{
  "n_layer": 20,
  "d_model": 320,
  "n_head": 4,
  "n_kv_head": 4,
  "head_dim": 64,
  "d_mlp": 1280,
  "vocab_size": 16384,
  "activation": "squared_relu",
  "norm": "layernorm",
  "norm_place": "pre",
  "norm_eps": 1e-05,
  "positions": "rope",
  "rope_base": 1000000.0,
  "rope_fraction": 0.5,
  "qk_norm": false,
  "attn_scale": 0.125,
  "bias": "none",
  "tie_embeddings": false,
  "parallel_block": false,
  "extras": ["capped logits"],
  "init": "uniform",
  "init_std_qkv": 0.028,
  "init_std_o": 0.0,
  "init_std_up": 0.028,
  "init_std_down": 0.0,
  "optimizer": "muon_variant",
  "lr": 0.00937,
  "lr_mult_qkv": 0.4,
  "lr_mult_o": 1.35,
  "lr_mult_down": 1.5,
  "beta1": 0.9,
  "lr_head": 0.00624,
  "grad_clip": 1.0,
  "warmup_steps": 200,
  "schedule": "cos",
  "final_lr_fraction": 0.0,
  "batch_tokens": 65536,
  "seq_len": 256,
  "doc_mask": true,
  "train_tokens": 432300000,
  "steps": 6597,
  "dataset": "wikipedia_en"
}
MLP neurons of a small language model. Each row is named by its layer, matrix (up: input weights; down: output weights) and neuron, and shows model dimensions 176-239. Each number is 128 + 24 x the weight over its row's rms, rounded and kept within 0 to 255.
After each neuron's rows, "raises" lists the tokens whose logits its output raises most directly, leaving later layers aside; "fires on" lists the tokens most often at its 100 highest values on Wikipedia text that the model never trained on.

L8.up426 [152 134 139 109 156  87 148 118 108 143 130 109  81 148 117 112 151 111 132 124 114 119 131 156 168 152  78 137 107 174 117 120 129 102 117 127 118 152 152 165 123 165 142 149 110  92 159 163 108 148 179 102 111 127 149 112 124 104  90 133 116 114 128 111]
L8.down426 [155 118 114 137 105 121 130 132 148 114  90 125 102  67 135  97 117 133 141 131 114  97 121 144 133 147 127 117  82 112 131 151 136 137 147 158 162 128 154 137 181  81  88 130 114 126 126  92 122 161 130 157 119  84 124 105 130 117  86 122 145 158 149 127]
raises: "ion", "ions", "un", "ed", "ors"
fires on: "-", " for", " of", "ot", "press", "ass"

L16.up728 [160 143 184  94 122 131 123 169 145 141 129 131 154 171 105 114 126 165 150 105 149 165 111 127 134 112 108 120 123  96 131 120 118 118 159  77 154 161 146 130 145 153  97 114 107 154  80 126  88 125 150 109 153 148 120  83 137 122  94 130 114 131 137 157]
L16.down728 [135 115 108 103 138 138 121  88 158  79 134 154 117 179  75 114 107 136 103 165 166 107 137 118 144 112  93 116  94  89 124 138  99 106 137 133 144 153 143 160 139 123 129 133 129 148 127 150 125 123 136 139 126 133 174 161 149 182 110 131 100 121  81 183]
raises: ")==", "antis", "an", "yr", "ieu"
fires on: "V", "N", " Min", " Qu", " which", "M"

L16.up603 [121 122 148 120 109 109 155  96 140 152 145 148  66  86 118 126 149 120 133 139 128 116 129 143 106 141 128 152 125  89 124 103 151 141 130 122 100 155 157 166  91 119  86 115 110 118 115 152 138 152 138 120 131 146 145 148 139 100 154 114 148 177 106  85]
L16.down603 [115 113  88 130 155 116 166 117 133 146 108 102 105 155  81 145 130 119 169 129 142 109 124 176 128 177 142 146 112 135 113 159 111 137 102 151 152 116 139 131  66 117 117 127 115 138 140 115  97 117  85 108 108 109 134  86 118 120  71  88 120 129  86 128]
raises: "th", "se", "four", "sc", "ired"
fires on: " (", "-", "–", "/"

L16.up636 [127 116 130 108 113 148 163 122 110  59  99 147 152 134 104 128 158 135 105  76 159 110 129 144  93 126 132 110 147 128 147 114 163 108 126 181 124 120  88 119  82 138 143 137 131  80 157 144 162 132 119 136 102 107 163 113 159  97 116 111 128  78 139 107]
L16.down636 [107 115 163 187 108  84 119 119 121 162  83  96 102 131 132 130 134 129  45 135 133  71 180 134 131 167 126 126 146 105 124 109 175 158 160 127 121 101 144 121 133 150 134 105 156 106 156  95 154 137 109 108 119 156 117 128 145 122 144 119 133 111 105 157]
raises: "|---|---|---|---|---|---|---|---|", "|---|---|---|---|---|---|---|---|---|", "|---|---|---|---|---|---|---|", "|---|---|---|---", "linary"
fires on: "\n", " a", "|---|---|---|---", " b", " by"

L2.up278 [118 128  83 155 138 127  97 162 112  82 132 142 136 173 101 166 127 121 115 111 138 111 138 133 107 110 123 172 174 166 140 178  97 113 123 145 129 134  90 124 148 104 120 114 107 147 122 128 115 130  91 120  79 148 144 116 115 154 126 126 115 150 138 144]
L2.down278 [132 155 128 143 128 139 115 180 129  80 123 128 129 168  88 186 160 145 138 135 120 129 138 144 131 135 141 112 146 122 153 165 156  96 145 144 134 111 146 106 150 104 113 110 121 111 109 105 136 133 120 107  89 136 121  66 109 110 118 105 137 152 162 165]
raises: "ferences", "ads", "ped", "ost", "quez"
fires on: " state", " con", " Ow", " theme", " Aqu", " invasion"

L9.up811 [136 141 145 148  86 127 120 122 117 122 122 138 122 109 104 137  96 123 147  92 115  97 122 110 115 167 137 114 139 104 120 127 108 140 136  90 104 119 151 143 156  66 159  97 138 131 132 136 113 136 104 104  95 129 138 137 126 100 143 166 159 133  91 148]
L9.down811 [140 135 149 138 118 104 104 124 128 104  99 156 111  92 138 112 125 141 121 116 120 114 132 106 141 155 160 139 121 162 106 139 163 152 171 147 201  98 118 110 152 121 140 101 102 159 144 110 133 125 115 154 142 158 145 137 165 126 110 151 125 153 121  94]
raises: "ag", "ight", "ach", "ights", "us"
fires on: "E", " E", " ", "e"

L16.up826 [156 112 127 123  85 112 135 116 140 132 138 120 153 123 155  93 126 111 129 140 119  83 106 106 119 113 126 143 104 150 103 137 112  87 135 112 114 142 132 185 115 136 115 142 146 138  85 122 124 121 132 107 119 119 101 144 187  90 175 181 166 132 132 111]
L16.down826 [115 156 133 124 100 101 121 151 132 141 146 127 101 118 135 128 109 122 139 103 138  96 113 104 165  80 141 116 127 122 128 114 106 153 124 120 154 128 161 169 112 138 147 102 149 139 128 141 112 145 131 137 155 111 129  99 140 134 147 151 145 165 126 117]
raises: "1950", "1991", "1968", "1980", "18"
fires on: " (", "-", ".", "–", "f", " post"

L2.up136 [144 103 118 161 119 155 146 137 137 148 132 123 110 150 136 129 125 146 136 102 132 146 179  76 108 134 132 126 137 140 133 138 107 134 171 111 151  85 123 145  92 120 118 155 125 106 141 147 100 107 150 108 112 122 141 102 131 143 115 117 111 143 146 121]
L2.down136 [107  92 118 132 120 148 156 120 149 155 107 111  84 143 148 106 151 141 112 117 174 157 153 135 111 103 134 111 146 134 103 147 146 127 149 122 142  73 122 160 141 133  92 110 115 154 117 128 113  76 139 109 143 142 161 140 118 140 138 119 153 150 139 116]
raises: "out", " the", "in", " his", " their"
fires on: "with", " With", "{", " Of", " Like", " Kal"

L7.up68 [113  97 111 143 139  88 130 155 141 157 132 134 167 110 130 105 151 155 148 132 135 134  89 133 139 146 128  91 148 124 101 122 109 131 114 119 147 155 129 142 155 143  71 161 124 116 110 140 116 147 163  81 128 159 145  90 135 148 112 122 115 115 155 102]
L7.down68 [131 147 164 164 122 165 114 136 119 142 156 184 114  90 121 113 136 110 145 168 106 101  96  88 103 168 112 144 136 117 132 167  94 165 125 142 132 140 135 112 167 123 154 130 150 153 156 126 155  88 153 112 118 135 151 106 132 172 111  92 157 130 130 149]
raises: "old", "ott", "ists", "ook", "ister"
fires on: "l", " kn", " sw", "ed", " left", "f"

L16.up215 [102 118 125 151 172 129 124  91 139 154 113 166 105 144 160 114 116 102 121 114 125 121 128 150 123  96 123 152 140 109 138 133 122 166 181 127 132 130 127 146 100 125 127 118 103  75 147 136 172 147 109 152 116 131 111 115  94 156 148 145 132 146  79 143]
L16.down215 [ 63 160 138 158 128 134 135  97 115 136 103 149 125 130 114 123 158 128 123 100 130 136 109 132 178 133 141 119 145 142 175 135  85 124 150 120 138 154 120 156  98 135 140 127 112  92 118 150 107 163 137 113 148 157 184 134 134 112 172 133 144 105 123 114]
raises: "oral", " have", " manage", " exist", "present"
fires on: " would", " may", " to", " did", " does", " could"